Weights of a small transformer language model: MLP 1728 SwiGLU.
MLP neurons of a small language model. Each row is named by its layer, matrix (down: output weights) and neuron, and shows model dimensions 213-425. Each number is 500 + 50 x the weight over its row's rms, rounded and kept within 0 to 999. Numbers have three digits each. A neuron's up and down rows have the sign that makes its largest values positive.
After each neuron's rows is what it responds to, as a language model described it from the Wikipedia text at the highest values.

L6.down1037:527450530413493416488456546465509456465503426452568416513532509487477573449485503488469538539561475556437512567502523478501593545534465443460420395498583503549552466497555526503492516504528534493467500522482565496519508445554515542559570529516453520474438486516506504599567564506505515553595524580582438409493424626550453543513425461515502466547571563525459401474500438389534533582486525622417532560508503403508571461540504582518492499563375612554475480514515461485563540594458485480550402559416498490523408429451532462515452429563549523455548543424574528470542405394527480498464389474495484526592431500477511473531482548481584367388480611
Responds to: Coordinating conjunction "and"/"or". Fires on "and" or "or" joining the last item of a list or a pair of names, as in "Grigore and Nicolae" and "Sly and Gobbo"; weaker on table cells, numbers and punctuation.

L6.down176:502438525571526474495435574466516457524525420519517466461460447421556517474487491490553533482499499525505571444502424507466549503503411584451478536566485570410508487494520548501427458503461478538552473475432528466490443417456574508477507559562537491462417485575541461472549532400548549521355449520561482507488393515440542427441508540578444550535449464465448504510532530543474530529565415519545519481554558466555473502540500505551444416532543491546491443498540575438596450514473472510531516528480549506538501538618538534491544582482562507538538494464444544515502499536696451486450524482468552451492566498568487490536555500419478560470485493
Responds to: Word-completing final pieces. Final subword or digit chunk that completes a split surname, place name, or multi-digit number, often in tables before a pipe, e.g. Kras-il-ovsky, Zan-on, 7,6-26.

L6.down272:499460550445533496532456556556421486482447456464411571426380464575506412572481522529485467549501490470522578480422496485439432485518556465529512456546452508561554450450385516466504471428418554537557450499595470487492413438573441525549398512526458507427452560491510565564548491506613533489484536467540474464488510436519420483519551504516596391532507438587498484584530503619567446562555417424528510450493531462578483565556418465506440519569415518456604444403538474466537498540598473420474505492522494485579476426505544513525511441460544538517478530522507467527546504435490530348499522418528517479549509432452578618406476489396591510429408405
Responds to: Coordinated list items. Mostly " and" or a comma linking items in a list, plus word pieces starting listed nouns, as in colours and, physicians, calculated quant(ities).

L5.down626:360534508409407565512489564538606481518603483575507523375503516502448522526545431409429513498459476599550526536473550408506482463540503491468482614506552523545518513509401443458425529534439482459574516563475447542584485495479435501509456586520463527538427534478541516545486538597504474463434474553413500446539442476505533575573518472476573540396475448474390465535555451463584599491557423530525401547454463521358524519553620504442438437467557522440588440441453532494455525530483459468464548519489486429548540518444507534474502533512503492515538482498548487498536488625483435528461496528533476521432522470531517551490527470462507499499478526
Responds to: Noun-pair joiners. Joining tokens (and, &, /, comma) or noun endings (-ing, -ings) after a first noun in paired names, e.g. Research & Development, R&B/Hip-Hop, fishing, hunting.

L5.down383:521489471445563517514394440549455435594419421518583481496388489487515545523485377551491420526588516589446508520466415519474466443519450550548442547569505472517484517461461488473442487568467481449481601568538379423463491459461516395392552453515496446474507439505565488347481487502489592570491480521489473437481598533479403476538532495515483462454534485478490492570595651483472521559518516480461455522571467482477499571494484595508457493573471418436485397489512459532465472508428366414498557455557490455570509470461548509431556525435519417510556495413492508408493530541528533501465504429492481468413462523531521423486519516475510507553521514
Responds to: Table number final digits. Final digits of multi-digit numbers in table cells and stat lists, just before a cell separator, e.g. 39|9|, 42|7|, 6,46|9|.

L7.down1623:500526543517500478472451491490552557478419468589485443485565418543612509510594464578525496538430506517518500552542524549458460524559559504488533496493476512416441468546484463511510562471491424519435588570521483487510543571422567495514474412514430494503454547391546590471526539410543462533452564591541490565558463507560626507491406543411436360506436486465567507533444487468447510567546465521501539539549518542393484478499468431498423498464613492546449502441482405522490428553545470467432554464523419571620441584489523588525524541549552550512497434553424572537525564544492518470502461531509519556584458410515470500506587523408544463613490552
Responds to: Final word-piece in tables. Last sub-word piece of a split name or number, often in table cells right before a pipe, e.g. Sim-one, 35,6-55, 2:55.

L6.down558:577456454445457448436492488469516588547488497430479435509386534482494425488585427445552561468520521485555510510628538462398493515501470460607579418531426590554492481485586507440435568479515423470546494481516558516484542523500478516460420521563448537529506569472503529362558562441504562481476479459558476433581444473396526575411509483553574509522438520470530594585545552473614563597528497485567517524405563506601472549532565498515535467466599533456457518536570487591463533454529429484454463576414484493519639525509511476468522552549468453431501561528419520560521485458453513471555559549582532529581505530398554543493459496550457555455508495
Responds to: Mid-phrase modifier links. Mostly and, but, to, or commas joining two modifiers inside a noun phrase (a large and important, a small but interesting, 10 to 12), plus scattered mid-word pieces.

L5.down198:482589492368442560498505492487499673523489526540509532443620498522432604554441391486434500518534447515550489549470485490548544514493499506478505523508565494534508482466554465433582520492516472566472598494486415556536521534595477549581505509516474511553476603518407440578496481502528462549621511499562554521499408486484533524555510578485489583519461422492496452510478468425395588515536466506446496526571479461321509461540485485488492507510487634513508518442496524522480517559467453497387501565502547529564517489493455427525599528520506499454408492445547472571520534524513406416550454529467535535530507437525406532560432507528522487490495438
Responds to: Mid-noun-phrase coordinators and quantifiers. Mostly "and" inside a noun phrase opened by "the", as in "the Hull and Hornsea", "second and final"; also numbers after "the" (fifteen, four, 19th), plus table pipes.

L7.down1704:620491445486482462498559491514451490488517489539474533568444449530520507421405556473531477470535476370470496469544466509456476538508552476420504416510499507476524535452604481455471589431471495532450445532456496532494533562502483533535438520458495406517521494490509428545483559412527581463502480397555485540522456527496472486495508486510505472448478522530507437496448527473539500458505486492585466490487427461467563501528454552497538515531413475507554458527486466481471486450524557491449506459435533484505599509520485475569551550422524453522347498450547507535539534439529391488478515472509549551440426549399488390313472462447597512491461519
Responds to: Between stacked modifiers. Commas, and, or, but, and adverbs like formerly or newly between or before stacked adjectives ahead of a noun, as in fresh, powerful way, small but interesting.

L5.down1249:683473481530510496505462590468482556443429537460444498499517502556470560527491497574531473505464580470528489473460469468569525562493511550508510545505499562436478504362526520526496487457430532391467532466471487500567567588447586551543523460528438506584459480495457541558527508569597606518553381520502586472491592568480444411515486436522438405535531503544633486533540481537438460568477434423515479534554529600419441448484514507583446489418563529470526438467451538424521489576533496472498568414555490451496464419443456476443507587558480529555474380481475573455467509541493582490371562476442512547484491444526437526513559437480482593531510527
Responds to: Mid-name word fragments. Interior pieces of rare surnames and place names, such as c in Jac-c-ard or Ric-c-i, od in W-od-eyar, B in Mc-B-ride, plus the digit 9 after a thousands comma (16,928).

L6.down1255:439476529466421481460545502433447523530386422471578501562476487448450510517557468507533522501534426442564464463517466485609493498519500521459494610494383540465576608527560500508560364511459413565515501445551462469542535442586511412501493502534512453443629540432534520525469477481541499483518537606507473435463494473525583465476370452536393478475426565509559484511554365499502481499515588486475451462552505465497420538495438483460473495515557472428528494517545477479593522506479586475460566480490574530438508434547507549459482455578443582586493493461538448617431516521526490509491377476564575530493503523522519504460502546563475512481494547
Responds to: Name fragments and table pipes. Second word pieces inside rare proper names or technical words after a capital-letter fragment (Psamments, Krasnodar, Zee, Noddy), plus cell-separator pipes in Wikipedia tables.

L7.down652:417622439499473529504500408549494498508516569513451483412563522565518514542549465444561473568398488497460528558485596456493504468545471537458455483502434517413542449501474498461444567459474516496473490557526507465502581432593487430500543572479491514416548473524593559464583513492512505505479447413543563528654432464466526525525458490514463501516545487515443508512440368610551497539504408511431497497579526384538550512483530584442446554573500473502470564490517471564566552552390529425519460582549532466401487545522514524528556508550520488535521509517509490540468468433548498469498539532486568511491488531502518577442569569520537501442453430
Responds to: Comma after noun phrases. Commas (often fused with the last word piece, as in ation, or ium,) ending a noun phrase, mostly in lists like "a weapons company, and"; also line breaks after titles.

L6.down2:522551512439499491519495557497568404578541566464479474563486483573508533492468424449560446527525510329533551515471525528583485514491479407518537449481529550546579444483498469482482579467475506628409458517493502530454437530545441442529618486519497577529472499459442542553568471520480455483495555564553436504407601523487517513494574514464470458498522428516408539558432376494543512508526484543411454576446558502469468521514495568545537503541489693442549593531478488530547543572526540548486454525514504452558491498519494480503478551472488406447505520477464458480559446426498379513594444504551454508534465600491534491437507524434499478456516513
Responds to: Numbers after "the". Number words right after "the" naming a known group, such as the two killings, one of the fifteen townships, the three buildings; more weakly, "of" in "one of" and "and" joining paired nouns.

L7.down1189:504653587483508551495437445519509550510479498553523515479483419447551546556548507509474473469370450510473450477389541499466539561515563463515483586555418460462500494507525464553473450539529525503573570420459593575492456517520464534533501482594478478498517493372541608605434490427536596429555505510528508449507473527564565485469468494525429548473492477513458502479496492509558534575506399518559495416482484599565467446526515518443432478479496529336534503509526500494498475487545409487437585518539484528501458366415505482548502552447532434482485448556496374551543473427567511541500571519447586475540493535552487459547479513528521516543512516
Responds to: Coordinating "and" between nouns. Mostly "and" or "or" linking two parallel nouns or modifiers, as in "the nature and cause" or "19th and 20th centuries", plus occasional mid-word fragments in names.

L5.down288:442442467469496413589542548471536502539583423470491414464531513454507523575509472435556494482393500485455529470377430374428492530474525484393513542533428494451466466493484526395510498437597529435461523446519439475552474456598518522480466586482459427590509444609471619482550521480560481485473495431417533544382567469448507574423573493491566415479473502548447464471488479467525525573494487493579482473524485440467457497517525568447538464578487492447526470502403490546463493516482524540496542442542411486530462565506524515490515469517551372535493485430556530536504489414477419460578550516505525516498469473570611499452571512436521500482505503
Responds to: List-final conjunction. Fires on "and" (sometimes "or") or a comma joining the last item of a list of three or more, as in "weapons, and", "fishing, and"; also table-row separators.